Weights of a small GPT-style language model, trained from scratch on English Wikipedia.
Size: 8 layers, width 768, 12 heads of 64, MLP 3840 tanh GELU, vocabulary 16384, 92.1M parameters.
Architecture: LayerNorm before each block, learned positions, biases, untied embeddings.
Training: a variant of Muon for these matrices, 1020M tokens, 3891 steps.
MLP neurons of a small language model. Each row is named by its layer, matrix (down: output weights) and neuron, and shows model dimensions 384-447. Each number is 50 + 10 x the weight over its row's rms, rounded and kept within 0 to 99.
A block is one neuron, or neurons of one layer that tend to fire together. After each block is what it responds to, as a language model described it from the Wikipedia text at the highest values.

L3.down512:51 47 39 39 62 48 49 59 58 49 39 61 62 65 49 47 38 39 60 31 62 55 48 75 45 36 44 44 54 57 52 70 63 55 55 37 50 65 43 48 58 55 60 36 36 64 42 50 66 45 64 54 43 47 57 66 40 40 65 44 62 64 53 51
L3.down526:46 55 53 58 42 42 36 49 49 64 60 46 59 44 41 52 60 46 38 55 64 49 56 41 56 52 39 68 69 55 61 43 33 53 43 47 48 55 59 47 34 68 57 56 40 54 42 51 51 33 43 50 32 63 58 66 46 56 41 45 59 39 58 54
L3.down728:43 44 42 33 40 36 44 54 53 56 64 73 82 69 33 67 48 62 46 46 49 39 45 46 53 51 54 30 47 60 46 55 43 47 35 37 53 41 62 64 48 56 42 45 46 50 50 76 78 54 64 37 43 58 47 34 37 53 49 36 44 50 50 43
L3.down1721:57 58 43 44 69 54 55 32 59 44 46 50 44 40 44 47 34 37 49 58 49 54 45 43 49 46 64 41 38 33 71 46 57 50 59 72 47 44 36 48 60 53 53 58 40 49 55 49 50 62 51 51 47 26 34 49 60 69 44 39 50 59 42 43
L3.down2736:48 43 57 38 29 62 50 56 34 51 44 40 56 52 27 47 51 49 62 59 42 74 63 56 47 51 49 45 57 55 58 61 40 46 45 29 55 40 37 30 62 62 54 57 52 57 66 52 57 60 39 67 40 60 49 45 45 86 42 23 57 39 74 57
L3.down2841:51 49 68 43 50 51 38 30 45 56 62 49 38 60 49 37 46 37 64 53 64 53 38 32 43 64 44 52 48 59 43 52 46 46 45 43 40 38 46 39 41 55 57 58 33 62 52 40 44 41 49 43 40 65 66 53 39 59 48 51 63 57 50 58
L3.down3102:37 48 46 42 63 40 54 45 64 43 55 40 50 60 60 46 50 51 35 64 39 36 35 47 43 44 40 65 55 65 40 48 44 33 46 60 43 41 38 35 48 52 54 53 51 51 40 37 53 54 44 68 44 50 51 53 65 40 57 43 53 61 40 47
L3.down3655:39 52 42 50 59 45 43 38 61 65 37 46 57 56 44 42 45 49 60 65 51 59 53 49 67 57 49 25 48 46 47 64 48 45 27 37 26 47 33 37 49 62 60 40 34 58 59 45 51 48 33 47 45 47 60 24 50 41 27 35 40 61 41 41
Description: Name-completing word pieces. Final word piece that completes a split word, mostly given names before a surname in rosters and tables, e.g. Dam-on, Cly-de, Ger-ard.

L5.down21:59 42 66 45 65 40 46 53 62 53 43 56 36 43 53 71 48 37 58 46 51 42 51 54 49 57 50 53 45 47 33 53 42 52 57 50 35 44 48 45 59 40 65 50 52 54 61 62 57 42 34 35 53 51 43 49 47 60 55 47 56 55 42 42
L5.down3350:59 63 52 41 52 58 44 42 44 46 40 60 55 38 56 55 39 43 48 45 41 48 52 57 52 44 57 35 78 28 50 55 34 54 42 54 57 42 38 56 46 42 52 54 42 57 53 53 70 31 49 63 66 36 44 54 61 57 60 52 49 19 44 45
Description: Before a base verb. Infinitive to, modals (would, can, may, will) and not after a modal, just before a bare verb, e.g. "able to raise", "could not seek", "would eventually".

L3.down192:55 65 48 34 53 54 52 45 38 55 59 50 69 58 48 34 49 54 61 71 37 53 65 63 39 47 59 56 66 68 48 84 47 55 29 40 45 61 49 33 62 38 54 89 48 60 50 46 34 57 52 47 41 53 42 48 46 39 36 38 52 32 55 34
L3.down482:53 42 84 57 36 60 59 28 56 76 65 41 42 51 48 61 46 35 65 46 53 41 57 55 57 41 46 35 49 40 55 57 56 25 57 45 47 49 42 69 53 36 65 50 53 59 52 54 55 54 66 45 36 41 39 57 33 54 48 67 61 46 58 45
L3.down483:66 43 58 42 44 61 41 38 48 49 44 56 56 61 33 50 50 45 58 53 52 49 51 39 47 63 53 49 54 48 42 40 46 53 61 50 35 46 55 52 53 58 37 53 51 59 45 39 60 43 64 59 45 58 43 56 57 48 61 63 37 51 43 63
L3.down1356:49 53 47 59 48 78 53 49 50 56 60 55 38 58 47 54 42 55 71 49 53 44 42 38 33 75 50 39 39 50 51 58 51 34 55 65 35 50 39 56 39 33 51 68 42 26 46 59 48 50 61 50 50 37 81 49 26 62 41 57 35 61 46 43
L3.down1448:35 69 46 51 43 53 40 53 55 18 46 52 64 57 36 43 59 52 27 48 48 30 49 28 60 44 54 29 56 34 48 69 58 62 58 69 54 47 53 52 48 72 57 38 59 63 61 53 45 63 39 60 40 50 57 48 47 49 52 45 33 48 38 30
L3.down3398:53 63 31 47 48 50 62 33 45 50 59 55 36 62 41 37 44 54 59 66 56 52 47 44 52 40 70 57 50 35 50 47 39 56 68 46 47 35 62 60 42 49 64 46 38 47 30 49 62 36 50 52 36 52 45 62 57 52 48 49 50 69 66 49
L3.down3727:48 32 45 55 53 72 45 48 50 61 48 51 52 73 52 74 29 41 38 47 59 50 52 42 80 44 60 45 33 42 52 72 46 69 52 61 43 44 66 46 36 40 37 53 51 52 51 55 42 60 48 69 37 49 42 65 52 44 60 56 47 47 63 56
L3.down3777:66 46 37 38 58 77 71 51 65 49 45 53 41 43 59 56 38 44 60 24 37 39 56 47 54 46 50 59 44 40 49 43 43 64 50 55 79 46 30 61 64 57 62 41 43 38 55 47 37 59 54 59 32 55 42 68 57 52 36 64 51 52 47 58
Description: Word-completing suffix pieces. Final word-piece that completes a word split into subword tokens, e.g. retre-at, with-draw, ple-ased, attemp-ts, take-over, in running prose.

L2.down323:56 35 48 56 55 70 67 43 52 45 41 45 50 64 51 44 35 61 52 61 49 38 42 52 55 50 46 63 42 57 48 45 50 26 61 44 34 44 59 57 52 36 57 40 44 49 49 60 63 56 58 55 36 50 49 68 39 53 49 55 68 42 61 59
L2.down2666:62 43 33 53 63 52 30 44 60 43 57 45 45 33 51 37 57 48 50 59 55 49 57 69 55 56 50 60 52 62 48 58 33 40 39 66 46 48 33 63 47 53 64 51 42 68 67 69 37 37 49 45 34 53 68 43 56 43 45 52 33 45 50 40
L2.down2805:54 44 43 58 52 44 42 57 66 52 35 75 46 49 46 48 50 51 60 46 29 59 42 50 45 44 63 62 51 52 44 47 48 38 64 56 51 25 30 51 43 44 46 52 48 36 46 66 60 65 48 43 59 57 57 59 57 38 56 47 49 66 53 50
L2.down3094:53 54 39 59 65 68 51 53 60 43 43 78 56 52 54 63 61 54 50 49 46 60 25 38 49 33 22 56 54 47 49 52 44 42 56 55 59 53 37 46 58 57 31 54 46 42 53 48 41 46 54 40 53 47 49 51 55 69 50 70 56 46 44 34
Description: Sports results and team names. Tokens inside sports writing and results tables, mainly score dashes like 1–5 and 2–6, plus team-name pieces such as Chiefs, Swindon Town, Bullets.

L2.down775:47 41 41 46 59 33 38 45 48 63 38 47 57 55 40 71 54 32 60 58 49 44 51 42 46 39 56 73 55 50 39 45 63 55 65 61 33 74 50 61 48 40 45 39 55 62 75 67 62 59 50 45 52 53 55 35 61 41 48 32 54 64 72 55
L2.down1791:45 52 54 56 44 39 55 47 54 68 33 75 66 48 45 67 51 48 52 37 50 53 52 42 47 59 53 31 44 53 42 49 53 63 41 57 50 46 61 48 47 47 57 46 26 47 62 61 57 36 50 57 61 60 57 32 38 39 47 67 58 67 51 61
L2.down2995:67 51 70 43 53 57 49 61 55 46 42 50 75 42 46 53 44 43 51 58 54 53 56 47 38 56 45 52 67 67 41 61 48 53 37 57 35 51 45 72 55 46 59 40 65 62 50 48 51 56 62 52 50 37 61 57 54 39 59 30 55 55 57 55
L2.down3370:42 53 34 51 40 35 55 50 51 49 57 50 41 53 38 61 48 47 52 45 56 57 56 49 54 50 45 61 50 54 64 29 49 63 42 57 32 55 27 54 50 52 35 47 53 62 50 56 52 54 42 44 45 63 59 48 51 52 44 52 49 53 59 31
Description: Predicate verb after subject. Main or auxiliary verbs opening a predicate after a subject, "to" or a modal, such as be, have, found, are, in narrative prose; sometimes adverbs or quantifiers there, such as much, largely.

L2.down967:50 32 70 41 59 38 51 40 55 38 39 43 57 41 60 55 59 47 58 27 52 40 46 40 44 42 46 53 47 42 45 41 51 53 44 49 49 54 65 42 51 51 33 37 71 45 41 66 81 35 60 40 39 58 51 47 60 53 48 39 61 56 60 51
L2.down1160:34 55 71 41 83 39 40 57 54 57 41 46 57 46 45 53 41 47 36 48 54 19 53 35 39 60 48 47 49 42 63 43 56 54 53 51 64 46 60 43 59 63 68 71 60 42 47 45 63 31 34 54 59 65 57 65 46 73 62 51 52 56 40 35
L2.down2018:38 31 66 53 50 41 43 50 56 37 30 53 60 34 63 38 37 43 45 36 54 30 39 39 51 53 47 45 40 54 57 48 41 67 50 54 54 53 53 37 56 40 57 65 64 70 45 56 61 47 41 56 38 66 61 52 33 43 56 35 46 48 40 53
L2.down2432:44 39 68 47 55 45 50 51 41 51 48 38 54 46 44 46 48 63 47 35 56 41 49 47 41 57 60 52 46 56 39 56 29 63 47 44 57 35 46 33 48 46 45 57 71 48 37 44 64 53 50 37 42 62 42 58 51 44 49 38 49 46 52 56
Description: Plural noun endings. Word-final plural suffixes (-s, -es, -ves) on nouns, often completing a multi-token word, e.g. waves, vertices, locomotives, trucks, films.

L2.down20:50 52 58 39 64 48 53 55 60 27 48 31 50 44 47 59 22 51 60 41 46 68 50 53 42 45 40 54 79 75 45 49 61 26 61 54 36 37 49 50 64 45 68 44 62 48 47 48 57 60 61 59 55 47 52 37 58 55 53 50 58 48 70 44
L2.down1172:45 37 77 49 66 44 58 55 43 68 57 41 50 31 43 49 63 61 63 39 58 27 32 54 61 45 39 50 58 67 24 59 53 33 56 48 59 32 62 30 42 47 44 46 56 43 56 48 53 45 60 49 53 62 33 49 47 41 48 44 55 37 38 41
L2.down2392:53 41 48 56 44 54 69 71 35 63 53 49 46 50 32 47 57 45 58 47 44 46 34 63 42 43 40 45 55 64 31 59 59 31 51 42 52 48 52 66 24 43 46 58 49 44 42 61 65 48 45 53 55 47 38 73 42 50 52 46 49 45 59 43
L2.down3597:42 52 50 53 35 54 56 89 52 45 43 57 52 53 51 39 57 46 51 41 38 40 36 43 47 30 44 62 59 69 41 59 49 32 57 35 47 58 29 35 42 40 37 49 52 43 33 42 45 57 60 43 54 32 54 40 45 55 61 41 35 43 55 40
Description: Clause-ending punctuation. Punctuation closing a long clause or sentence, such as periods before paragraph breaks, semicolons, dashes, and closing parentheses.

L2.down1594:35 36 50 53 75 75 65 54 37 41 32 57 57 50 50 56 43 51 52 60 44 47 38 47 48 40 43 45 40 54 60 51 64 63 49 63 62 31 53 32 43 42 47 40 54 50 48 56 68 49 53 51 33 44 65 57 42 39 47 55 28 48 58 60
L2.down1771:67 38 42 40 41 53 55 68 48 69 51 48 52 67 57 49 55 44 43 48 55 39 50 42 39 39 44 45 64 68 34 46 46 57 56 55 60 54 33 59 59 47 45 50 68 42 45 39 37 45 51 51 63 47 49 39 48 54 36 39 54 46 51 55
L2.down2904:35 48 45 35 52 55 53 62 41 53 56 35 47 58 38 53 54 37 56 35 42 58 41 42 60 50 45 41 53 56 45 46 58 55 48 41 44 34 76 39 40 34 40 56 60 48 53 54 52 61 39 32 49 42 56 64 35 39 44 65 39 49 42 29
L2.down3239:48 56 35 42 59 47 66 48 56 40 47 46 46 48 59 62 56 51 48 49 36 55 56 39 54 47 45 69 56 67 29 36 70 59 44 55 47 51 70 63 30 46 33 43 57 55 47 62 60 37 64 40 58 54 64 27 48 41 54 36 35 32 42 35
Description: Sports results table entries. Final pieces of names, countries or venues in sports stat tables and match records, often just before a pipe, e.g. Jecan, Korea, walkover.

L5.down1037:47 55 29 40 53 55 47 46 43 51 53 40 43 55 36 52 62 54 55 49 55 49 43 27 57 62 61 64 48 63 45 43 60 47 57 59 44 49 48 58 31 66 60 55 51 37 30 26 61 57 42 28 34 53 41 67 48 52 43 49 45 57 64 60
L5.down2231:41 57 40 50 43 54 49 44 43 43 49 50 59 65 55 44 75 60 55 62 43 40 46 51 61 38 57 49 51 46 52 67 37 45 29 48 41 60 52 44 42 57 43 33 50 66 48 42 53 58 53 27 57 52 33 52 56 47 53 55 44 45 56 31
Description: First-name endings. The final piece of a person's given name, just before the surname, in tables, cast lists and bylines, e.g. Hor-ace, Gertr-ude, Kathry-n.

L3.down612:31 54 47 59 44 49 45 50 51 48 57 72 34 53 26 42 44 58 23 61 38 58 61 38 55 48 27 55 69 49 63 40 57 58 58 47 37 49 40 70 53 47 49 32 40 50 40 64 53 46 36 51 33 45 64 63 56 54 66 55 52 43 49 59
L3.down1469:77 44 59 35 41 49 75 53 58 58 49 57 40 48 51 28 40 50 51 51 48 32 63 46 33 50 49 43 37 56 57 44 55 37 58 43 41 57 45 57 45 48 60 53 32 40 60 52 47 62 63 66 57 34 53 61 54 68 62 51 65 50 57 51
L3.down2259:52 57 59 64 56 54 69 49 49 44 56 57 32 45 49 50 77 42 33 42 49 62 44 52 69 43 56 48 50 55 34 39 59 62 45 55 50 55 44 65 40 35 46 48 49 58 57 45 34 59 70 51 51 40 57 62 56 37 64 42 53 43 55 35
L3.down2371:65 42 42 43 25 43 64 43 44 39 46 54 43 41 45 39 43 56 46 75 50 52 62 46 40 55 65 44 56 56 44 49 52 72 50 38 37 44 65 39 46 64 60 34 60 63 49 45 51 31 49 44 32 47 61 57 52 49 33 35 47 33 53 58
L3.down2655:43 59 54 43 43 42 68 34 47 37 46 56 62 40 60 58 44 41 48 53 59 51 56 60 52 58 53 46 43 45 45 51 34 66 46 51 47 60 40 54 43 55 56 37 49 40 50 51 53 36 57 60 51 37 39 37 49 61 41 52 40 50 42 72
L3.down3050:58 37 57 61 57 57 57 43 50 46 57 40 42 55 59 45 60 51 44 61 50 44 49 54 67 50 52 45 55 39 57 47 50 60 37 48 49 40 31 66 45 37 52 54 55 38 52 60 54 33 49 51 53 46 57 63 49 43 39 48 73 53 43 53
L3.down3229:35 51 31 53 51 46 38 53 63 64 57 40 43 49 37 42 58 48 40 56 35 49 57 44 41 43 71 21 51 39 48 62 32 47 60 52 27 54 62 38 46 34 60 44 66 53 62 57 52 37 45 52 58 44 55 61 41 46 53 35 57 52 49 62
L3.down3531:42 49 45 65 42 44 74 39 58 49 58 47 59 54 69 60 55 45 36 51 41 45 35 51 66 45 42 50 43 60 47 41 55 59 51 64 36 69 53 41 49 53 41 55 62 75 70 62 58 52 49 40 34 57 40 57 39 48 51 39 40 43 52 37
Description: Final token of names in lists. Last word or piece of a proper name (person, country, team, event) in tables, credits and lists, e.g. Johnstone, South Korea, Jersey Open.

L5.down1226:54 46 43 45 58 44 56 58 75 52 66 61 54 50 54 63 52 55 52 42 53 58 56 59 37 54 57 66 47 61 54 55 41 55 51 50 43 58 35 43 41 42 35 56 59 61 44 52 41 71 62 62 63 44 58 30 54 36 56 47 40 52 24 47
L5.down3385:51 57 55 38 59 40 65 48 40 55 41 44 53 28 42 48 48 51 27 72 48 59 42 55 64 49 48 40 51 60 37 54 67 49 43 28 45 49 51 48 47 63 48 61 50 56 59 57 40 61 51 49 75 45 59 30 53 56 55 48 47 50 39 37
Description: Personal-name endings. Final piece of a person's surname after a first name, often before a bracket, pipe or comma, e.g. Sne-ider, Fin-ley, Gord-on.

L3.down496:53 57 32 42 55 60 55 40 51 45 40 62 64 58 59 54 43 33 56 44 64 63 37 42 59 42 53 63 54 50 49 44 36 43 47 56 68 56 58 58 58 40 52 46 46 60 54 48 83 65 46 55 36 78 44 52 60 42 56 71 53 66 55 56
L3.down987:47 58 54 49 51 50 51 53 47 49 40 38 41 59 57 70 51 31 51 25 54 51 69 53 50 48 48 34 50 47 29 42 48 42 63 65 73 51 36 37 60 38 55 53 44 31 40 64 64 50 43 53 71 45 66 45 49 33 31 41 56 40 53 46
L3.down1254:55 36 57 40 50 55 47 37 52 62 55 29 48 49 51 49 59 45 55 58 46 28 56 45 56 63 43 47 54 40 56 66 47 61 34 40 70 50 53 35 63 44 60 52 44 54 22 52 68 61 31 46 41 46 61 46 43 44 61 74 56 51 38 61
L3.down1550:47 55 41 33 57 45 49 50 53 57 44 68 54 56 52 54 50 52 58 54 60 66 51 44 48 37 58 63 64 45 48 38 34 56 53 49 46 60 45 47 59 56 54 33 47 44 69 45 71 56 46 40 43 51 42 41 58 49 54 57 62 49 52 56
L3.down1619:69 57 52 40 55 52 35 53 35 66 22 73 54 66 60 54 50 50 57 57 67 45 58 53 63 45 43 47 57 63 53 45 50 66 61 59 67 53 35 50 62 33 46 37 28 38 82 50 77 49 41 44 33 70 44 45 57 41 61 39 61 47 40 54
L3.down2636:51 43 52 62 41 55 56 36 46 74 45 62 47 39 53 73 57 60 61 40 43 50 50 54 56 60 41 48 66 61 42 47 36 55 47 55 41 54 40 38 47 63 61 28 42 39 52 58 60 52 29 36 62 40 44 65 57 54 52 55 55 31 54 55
L3.down2734:47 57 31 45 45 56 60 61 59 49 44 60 52 45 64 65 45 60 42 28 51 45 58 36 50 63 53 58 54 41 56 57 43 60 53 63 55 60 52 52 42 51 37 51 49 52 57 64 65 72 42 55 53 60 43 55 53 52 36 56 42 46 34 49
L3.down3481:56 54 68 54 43 59 32 43 53 60 43 53 53 36 59 46 58 32 56 45 51 45 56 65 51 53 60 55 60 40 56 49 51 64 40 65 64 58 45 49 49 40 67 40 44 44 58 51 47 45 50 66 54 50 42 54 81 47 63 53 33 39 38 38
Description: Before a bare verb. Words directly before a bare infinitive verb, chiefly infinitival to, modals (would, could, will), and the t of don't/doesn't, as in "refused to have", "Don't kill me".

L3.down656:57 52 59 53 66 59 53 55 56 50 57 48 52 42 58 48 50 38 45 55 52 49 56 42 76 50 53 47 65 57 43 55 71 65 41 29 49 57 40 43 51 46 60 52 46 45 60 43 55 56 53 60 55 64 55 54 60 40 40 54 35 55 41 52
L3.down696:39 47 81 49 55 54 54 67 70 53 56 66 55 51 41 44 53 50 53 59 49 42 51 51 54 48 61 36 48 49 59 49 47 45 40 58 50 71 58 27 34 56 36 48 35 41 55 50 61 53 60 65 57 39 45 53 54 53 36 41 51 53 69 54
L3.down777:46 34 59 47 54 66 57 72 44 58 38 45 62 46 57 57 61 63 67 52 57 39 39 50 49 45 49 49 47 53 67 56 50 41 45 49 41 49 57 58 29 55 53 45 57 45 29 17 45 42 44 67 47 62 48 37 58 42 62 54 47 59 48 37
L3.down968:56 43 44 59 53 54 62 41 50 46 60 47 39 48 45 31 47 52 41 45 43 43 53 45 49 49 62 47 24 62 47 75 62 41 49 44 40 38 36 58 59 73 53 49 41 40 43 53 42 49 63 37 59 42 67 44 42 46 42 42 47 62 58 56
L3.down1201:37 38 65 47 60 47 39 33 44 59 53 57 52 46 40 42 53 45 36 27 50 38 50 51 39 52 57 41 26 52 49 46 43 54 43 53 48 44 64 48 49 55 53 39 69 52 39 57 50 44 53 47 44 56 48 64 49 59 60 37 49 54 50 56
L3.down2055:66 45 21 53 58 28 72 55 53 45 66 54 51 40 50 57 56 43 39 58 56 57 53 46 38 29 49 43 55 48 49 53 65 56 43 46 40 59 47 42 47 63 47 52 57 59 54 50 66 42 53 54 58 63 54 50 64 49 46 46 40 65 44 42
L3.down2067:43 46 30 66 53 51 35 51 38 45 59 32 59 33 46 48 42 69 50 45 29 58 64 39 64 48 56 66 55 54 52 68 33 52 53 51 45 52 35 63 63 59 62 43 52 55 42 54 62 56 44 41 41 55 49 36 36 54 68 46 31 36 45 59
L3.down3816:50 50 38 66 58 61 45 55 51 68 55 51 66 41 53 50 41 69 47 61 64 43 43 48 29 44 50 43 51 43 44 35 41 34 58 62 48 51 30 31 62 51 59 72 32 39 56 58 49 62 40 37 61 47 55 34 54 70 46 58 38 51 33 50
Description: Noun completing a quantity. Final token of a noun that closes a measurement or count phrase, often a unit after a number, e.g. sq mi, mph, kilograms, million subscribers.

L5.down445:50 61 45 47 53 44 65 52 48 49 57 55 51 45 48 48 50 40 69 53 57 50 41 48 69 49 64 46 41 49 67 58 61 54 46 42 54 52 65 35 31 38 64 52 46 45 48 62 52 55 38 61 54 54 54 58 58 54 54 48 50 59 37 49
L5.down1285:52 38 56 39 57 49 51 42 43 35 56 52 46 28 42 47 48 38 52 68 46 68 49 53 39 48 43 46 32 31 61 56 31 47 45 51 56 53 63 56 38 46 66 42 51 52 34 55 33 54 46 46 47 66 82 57 26 49 39 47 38 63 54 53
Description: Noun-complement linking tokens. Prepositions (mostly of, also to, after) directly after head nouns like death, remake, timing, plus final pieces of such nouns (rejec-tion, re-release).

L5.down767:52 48 32 37 46 57 58 64 35 63 36 53 63 47 48 55 36 60 56 41 74 56 43 33 29 58 50 34 42 51 54 57 41 52 63 42 42 50 57 35 35 33 41 41 52 55 58 48 67 75 35 60 51 47 30 62 52 41 70 45 50 52 51 73
L5.down3276:57 52 67 52 50 54 72 59 54 46 45 69 62 56 41 52 53 47 60 45 52 50 35 61 33 39 52 64 57 41 39 49 45 52 41 55 44 52 45 48 37 25 60 48 71 59 61 47 56 48 48 49 40 53 35 60 63 52 53 51 47 59 48 43
Description: Plural subject nouns. Plural nouns or their final suffix piece naming a group, often after numbers or "These"/"Two", such as leaders, bival-ves, Division-s, groups; also "they".

L2.down317:33 57 53 58 62 49 42 37 45 45 41 42 38 31 41 45 43 33 39 37 43 42 46 66 48 41 81 60 39 53 41 68 43 61 67 47 50 62 49 32 41 50 45 53 49 49 55 47 45 49 63 68 40 32 57 43 48 64 57 44 57 54 25 60
L2.down2074:45 53 54 44 58 63 43 17 35 45 61 35 37 43 43 31 43 56 50 41 68 68 59 36 63 43 41 40 49 34 53 52 52 46 45 41 55 47 60 52 62 38 43 57 52 53 38 39 50 60 51 53 41 60 49 57 50 66 62 52 45 61 43 71
L2.down2209:40 48 57 47 62 49 40 48 56 54 33 46 38 63 52 39 45 54 51 44 70 59 53 41 55 56 53 51 50 62 42 30 45 56 57 26 49 44 47 50 51 67 42 59 53 63 46 41 55 53 49 49 62 56 52 32 44 26 62 54 68 31 70 54
L2.down2528:39 57 43 38 26 47 57 54 60 61 38 75 56 49 33 50 69 44 25 54 49 63 46 36 48 49 55 50 52 38 38 53 56 33 61 29 48 44 46 35 53 36 42 50 55 48 56 61 63 41 53 66 50 58 50 53 55 41 49 47 42 46 49 37
Description: Clause-final word endings. Final word-piece completing a split word at the end of a clause or sentence, just before a comma or period, e.g. -place, -atives, -ers.

L2.down365:38 57 59 46 36 54 57 45 47 49 53 44 54 59 37 46 58 60 48 69 64 57 64 53 40 63 42 53 56 68 38 47 26 47 49 37 58 62 30 40 29 63 54 36 43 51 28 56 62 65 55 61 56 46 45 47 56 51 60 38 38 52 72 55
L2.down1766:54 35 55 42 56 63 51 68 42 62 34 41 45 61 68 32 50 55 67 55 47 53 32 57 45 39 45 52 58 46 47 39 26 57 54 47 58 61 49 55 55 55 47 33 62 50 48 32 52 45 44 41 52 58 60 52 63 52 48 52 52 57 45 54
L2.down1803:47 70 35 38 71 40 69 62 51 40 44 42 43 63 46 43 53 48 42 52 33 45 53 60 57 60 63 54 57 47 59 73 56 57 54 43 53 47 34 59 49 50 54 55 55 30 64 25 31 57 31 53 49 43 63 61 58 41 34 51 45 46 49 48
L2.down2996:49 56 58 51 50 58 58 59 52 50 45 42 59 45 29 55 45 37 42 60 56 44 58 46 48 31 63 38 46 46 65 55 58 50 63 52 45 43 63 46 58 46 61 47 71 23 44 47 42 57 65 42 47 49 37 58 68 52 39 52 49 36 44 42
Description: Name-final word pieces. Final subword of a split proper name, mostly foreign people or teams in tables or lists, before |, comma or (: Brno, Batalla, Lionakis.